From a checkpoint of a small transformer trained on Wikipedia: no biases in attention or MLP, 5595 steps.
MLP neurons of a small language model. Each row is named by its layer, matrix (up: input weights; down: output weights) and neuron, and shows model dimensions 336-399. Each number is 200 + 30 x the weight over its row's rms, rounded and kept within 0 to 999.
After each neuron's rows, "fires after" lists the tokens most often just before its 100 highest values on Wikipedia text that the model never trained on.

L15.up179,192,198,218,245,147,155,172,148,184,202,237,176,167,243,165,205,181,161,191,188,203,178,213,172,199,224,217,201,241,209,213,175,274,226,159,200,204,159,192,154,259,238,172,186,192,249,225,224,192,235,162,205,224,186,190,213,200,209,194,183,230,219,208,226
L15.down179,245,215,170,198,174,207,216,198,182,202,234,193,200,201,201,252,173,192,189,201,222,169,223,188,172,197,187,175,213,221,172,214,211,218,166,201,187,229,224,203,244,176,211,220,198,212,161,166,186,241,194,217,205,180,283,201,162,210,204,138,247,227,176,189
fires after: "\n", "\""

L15.up999,152,242,242,201,196,144,248,168,153,192,217,197,241,223,204,238,147,212,188,208,226,206,216,194,200,218,235,181,204,218,262,207,246,178,138,152,175,204,165,157,228,202,168,191,191,172,161,222,226,178,216,223,202,180,167,198,200,198,194,243,206,198,190,149
L15.down999,196,246,205,206,211,176,264,184,221,230,197,167,186,198,188,178,254,207,207,202,210,235,230,159,226,212,223,130,171,230,186,169,251,198,218,222,188,204,197,206,219,222,132,204,199,210,252,196,167,210,174,250,260,170,169,178,184,230,231,204,210,167,223,219
fires after: "\n", " ", ")"

L15.up1692,221,167,175,184,199,248,225,173,145,222,247,177,165,227,172,202,197,203,180,183,187,88,152,198,222,226,221,188,205,186,177,231,188,203,157,144,212,161,191,200,217,200,208,215,188,221,174,177,151,206,195,178,157,159,202,184,260,159,217,206,172,213,167,181
L15.down1692,211,180,243,221,239,209,178,245,195,168,235,194,288,239,186,226,169,185,159,212,172,220,224,142,211,206,223,212,220,163,220,214,151,221,196,172,192,259,239,165,222,181,231,187,220,240,275,215,177,165,226,143,217,174,180,200,226,196,218,173,220,203,155,238
fires after: " |", "\n"

L15.up1002,160,209,165,234,184,175,230,215,168,212,170,186,228,227,175,205,190,177,179,179,225,165,256,248,216,214,262,194,225,243,218,202,199,180,224,255,232,191,202,250,201,186,157,241,108,194,163,207,209,202,172,190,240,185,170,224,219,216,216,198,258,179,195,221
L15.down1002,195,207,183,198,181,165,202,213,188,142,193,132,219,159,162,228,201,157,194,263,199,221,224,160,189,197,226,237,222,229,163,208,286,171,161,259,192,196,193,185,220,196,225,192,198,203,187,168,207,218,187,289,158,234,232,168,239,164,175,162,205,180,205,230
fires after: "\n", "-"

L15.up1143,221,179,225,163,172,213,238,160,185,226,186,197,183,175,215,201,138,209,162,222,148,188,174,105,235,184,163,128,196,233,173,241,169,223,206,217,251,222,238,237,264,168,150,175,168,214,177,178,171,174,185,235,190,229,207,197,177,188,180,133,244,230,195,174
L15.down1143,219,266,140,201,241,225,228,211,201,193,234,205,200,189,177,206,244,216,258,219,186,253,235,205,176,226,185,166,252,219,185,173,199,168,153,212,188,221,200,217,129,245,212,173,163,169,210,177,123,207,197,179,200,233,217,192,239,186,246,209,211,183,242,235
fires after: " |", " a", " average", " as", " became", " was"

L15.up528,174,228,187,192,249,180,158,224,179,167,215,194,180,253,207,166,189,182,236,217,228,195,222,225,183,195,257,224,234,182,200,223,259,176,164,246,231,127,228,222,241,208,235,245,140,190,176,155,172,246,168,166,186,231,190,259,217,210,228,172,250,221,198,215
L15.down528,221,191,119,206,184,189,168,225,222,173,185,131,203,186,154,150,206,244,190,190,197,197,223,210,193,162,209,183,182,183,157,161,210,164,156,200,235,237,230,245,259,214,224,192,155,226,205,202,195,230,221,181,193,192,248,174,221,199,206,208,254,213,163,234
fires after: "\n"

L13.up219,219,243,191,197,193,215,153,155,223,160,220,179,210,241,175,197,175,228,183,198,220,186,168,238,205,185,288,214,214,248,181,170,193,166,174,203,225,154,216,206,221,210,249,206,225,144,138,224,174,182,201,186,208,206,182,231,220,211,192,200,213,272,194,193
L13.down219,134,179,182,192,167,223,235,221,207,220,170,258,139,217,228,236,199,253,240,222,217,235,190,199,178,222,161,200,180,228,219,206,144,239,216,189,209,191,236,208,194,223,125,191,175,285,209,148,203,221,195,131,223,202,198,175,171,217,231,220,215,200,257,167
fires after: " |", "\n", " 0", " 1", " East"

L15.up620,214,200,197,192,188,147,199,182,181,175,225,203,220,203,172,241,175,214,235,185,195,212,165,220,202,251,263,215,221,219,199,231,157,216,194,253,215,167,195,235,248,202,219,268,143,195,103,205,220,192,159,189,213,216,222,259,211,185,223,191,247,209,154,270
L15.down620,226,196,132,211,186,163,191,206,190,216,210,184,190,214,215,172,242,246,182,218,163,223,203,171,236,172,261,194,209,178,159,141,218,188,200,173,188,200,262,209,238,227,247,190,223,249,201,199,181,217,210,218,200,231,213,219,179,206,169,163,195,164,193,206
fires after: "\n", "-", ".", "=="

L15.up321,216,290,175,234,206,180,201,206,218,209,177,195,220,162,173,215,179,198,195,190,251,198,234,213,172,245,261,167,246,283,221,204,168,176,194,205,202,223,245,224,231,177,149,199,205,250,171,195,220,209,151,186,211,169,207,237,206,136,204,219,232,166,217,221
L15.down321,230,212,178,212,208,183,185,197,205,173,150,159,200,186,187,231,199,161,201,191,222,193,221,202,193,222,248,170,232,229,233,208,225,156,180,226,253,238,193,213,247,255,196,192,178,187,159,178,183,202,180,192,161,175,205,222,211,167,170,190,199,210,184,222
fires after: "\n", "|", " |", "."

L15.up10,248,198,162,196,223,224,221,189,128,226,175,201,140,191,219,195,205,207,152,207,210,170,198,235,182,197,179,240,202,207,192,218,189,240,155,164,218,162,180,229,204,215,178,230,173,259,138,198,178,187,182,162,238,176,194,193,193,190,206,188,190,238,247,177
L15.down10,172,243,176,177,174,251,214,202,218,213,189,181,194,200,207,203,193,266,210,202,243,196,188,212,192,277,175,188,179,209,227,236,235,117,239,227,249,199,215,157,214,232,212,214,255,210,169,251,225,197,177,195,175,225,184,204,200,217,258,236,201,178,213,206
fires after: " |", " ", " was"

L15.up959,210,261,180,205,195,225,218,203,150,169,172,169,185,173,202,239,178,187,201,257,161,205,177,219,175,220,283,208,205,252,220,166,213,195,182,204,214,209,229,248,208,231,115,169,189,201,196,181,219,236,225,194,173,184,193,194,242,177,194,157,201,215,244,222
L15.down959,175,177,227,208,205,219,204,263,236,208,227,193,190,230,227,243,221,200,211,196,207,215,220,213,204,180,214,205,185,152,189,203,176,248,206,209,202,159,207,186,224,204,210,176,185,198,226,240,192,190,138,211,203,214,241,217,220,235,262,211,192,203,195,242
fires after: " |", " a"

L15.up1496,269,187,162,193,198,243,224,197,173,199,202,118,197,150,202,242,223,202,208,226,160,219,211,222,165,217,234,203,196,182,209,246,211,220,230,232,207,189,175,224,208,158,201,230,182,224,202,171,127,232,206,185,209,185,276,173,208,201,172,203,197,235,213,212
L15.down1496,201,235,263,189,206,194,166,223,226,233,253,222,243,225,219,176,246,206,214,148,255,256,162,191,270,207,153,195,235,192,225,173,223,220,191,205,202,199,196,206,147,213,226,166,224,166,198,205,242,197,198,218,168,208,187,180,156,188,209,173,205,201,230,203
fires after: " |", "|", "s"

L15.up1075,222,186,162,173,149,228,203,200,181,182,229,154,224,146,226,132,201,189,212,209,256,162,220,193,115,170,167,174,211,225,159,182,192,189,174,154,211,201,160,250,217,230,282,176,250,224,163,211,166,148,175,180,177,190,167,196,197,209,228,269,222,221,166,229
L15.down1075,128,180,208,175,237,174,239,142,182,213,194,226,219,192,233,211,230,197,181,198,206,153,200,178,205,211,201,236,223,199,223,185,158,215,166,269,184,227,206,208,205,205,160,201,176,214,201,200,208,239,239,202,162,224,160,205,183,227,126,186,199,204,233,216
fires after: " |", " 0", " a", " "

L15.up600,181,209,137,185,219,198,211,211,220,141,262,195,171,245,194,247,138,146,176,250,175,195,194,187,220,220,222,180,191,187,175,217,169,160,149,147,214,231,206,218,256,151,200,193,203,226,195,240,216,198,146,195,189,175,178,142,194,187,197,156,205,159,206,229
L15.down600,213,228,230,236,226,257,203,197,214,211,210,190,216,233,190,124,206,230,161,183,180,209,183,138,224,172,210,215,194,194,188,224,198,221,165,239,223,268,173,200,194,199,187,216,275,236,220,251,285,210,114,251,226,206,201,197,264,210,218,228,198,178,187,212
fires after: " |", ",", " was"

L13.up1111,175,210,220,182,226,249,284,154,162,234,207,181,212,168,212,221,222,194,226,203,252,185,194,150,138,236,173,195,223,181,197,237,186,182,213,187,232,225,128,214,230,186,200,228,202,291,193,236,208,154,173,144,199,199,172,230,177,175,170,189,207,255,201,186
L13.down1111,244,251,183,218,206,229,151,199,181,208,225,197,238,208,228,293,181,180,210,169,198,181,185,144,222,244,153,163,254,239,196,200,169,175,184,204,204,282,245,112,206,187,168,225,230,207,180,246,236,185,185,192,243,221,182,152,186,146,215,213,227,166,163,151
fires after: " |", " of", " a", " –", " at"

L15.up1440,183,219,155,225,198,143,215,237,95,205,222,186,213,204,187,294,202,220,214,208,240,180,172,236,224,197,253,184,222,217,258,204,117,202,183,222,273,191,215,225,188,175,204,237,132,228,189,167,171,275,198,153,223,192,178,193,189,193,186,186,265,186,208,196
L15.down1440,181,205,204,184,206,225,209,204,202,218,220,162,179,221,188,233,171,198,222,202,187,171,201,190,202,182,219,203,165,173,208,184,241,208,195,212,194,207,219,192,207,192,157,209,180,205,204,206,180,219,149,177,200,198,200,190,148,191,170,181,191,198,233,191
fires after: "\n", " the"

L13.up527,256,154,168,212,189,192,228,208,209,210,213,167,208,190,196,211,141,151,164,194,185,171,231,198,159,210,225,153,144,198,264,196,220,202,200,174,240,227,214,244,135,231,172,246,154,188,230,219,194,196,138,205,181,227,240,209,245,224,198,192,174,233,236,240
L13.down527,163,270,224,179,234,174,245,209,221,213,230,192,243,176,200,214,247,199,166,163,181,161,208,188,183,183,187,190,226,180,161,180,221,177,177,168,145,202,211,166,228,185,166,177,203,193,196,248,236,134,234,199,165,176,137,193,173,152,184,242,211,195,183,228
fires after: " |", " at", " $1"

L15.up1408,175,174,178,218,216,205,211,142,167,209,206,230,195,265,216,149,207,156,240,255,214,208,210,156,225,212,158,164,205,171,226,189,161,163,207,239,186,166,201,253,229,217,159,199,207,233,164,214,189,190,157,207,213,231,199,140,176,207,168,173,221,176,228,220
L15.down1408,240,267,182,160,198,249,206,189,185,218,184,205,212,190,188,231,163,203,224,208,174,215,249,198,225,185,224,219,235,232,224,224,182,244,214,209,265,203,253,167,150,254,213,206,192,213,196,209,220,203,185,212,204,205,201,277,204,153,150,261,234,163,138,188
fires after: " |", " was", ","

L15.up1257,204,219,243,207,186,178,230,168,149,205,246,153,199,180,199,274,205,186,191,209,173,159,195,197,210,235,241,248,182,149,232,216,196,206,157,159,201,243,234,196,196,190,161,209,198,152,242,208,222,157,172,207,156,194,173,214,205,220,162,140,269,160,189,138
L15.down1257,185,205,214,205,198,169,226,172,211,186,202,207,197,200,206,201,184,212,166,188,214,214,218,183,211,229,228,199,182,222,198,217,194,194,173,198,209,199,189,199,207,207,210,208,195,226,226,232,194,226,194,196,217,178,204,215,189,198,249,197,201,194,207,198
fires after: "\n"

L15.up527,213,234,214,229,182,154,245,241,196,182,221,203,221,194,199,240,134,183,179,224,213,157,178,203,171,252,288,214,243,206,208,200,195,217,136,262,260,178,195,219,184,246,153,213,156,220,154,187,205,231,197,184,189,208,199,223,229,165,195,208,196,182,223,236
L15.down527,190,199,147,142,175,198,202,208,228,156,187,145,210,178,200,224,192,212,206,180,198,202,207,178,156,163,267,194,238,216,150,166,202,243,159,206,212,245,189,193,253,223,188,187,184,198,180,183,183,246,202,213,144,189,225,168,196,182,191,155,243,215,176,230
fires after: "\n", "."

L15.up1642,231,162,192,142,205,221,166,154,171,212,240,147,168,219,228,203,182,156,184,231,216,178,238,217,118,236,223,179,204,179,211,223,201,170,177,182,269,242,195,255,221,179,148,199,138,220,225,214,162,190,180,212,179,160,200,183,248,184,195,187,187,213,243,208
L15.down1642,201,209,217,204,189,228,169,218,195,230,273,174,173,198,251,202,187,222,183,237,153,228,204,197,212,186,187,249,131,134,194,203,225,226,202,151,142,157,167,214,187,221,245,198,179,151,226,257,251,216,172,255,151,190,197,151,235,240,245,200,246,173,191,167
fires after: " |"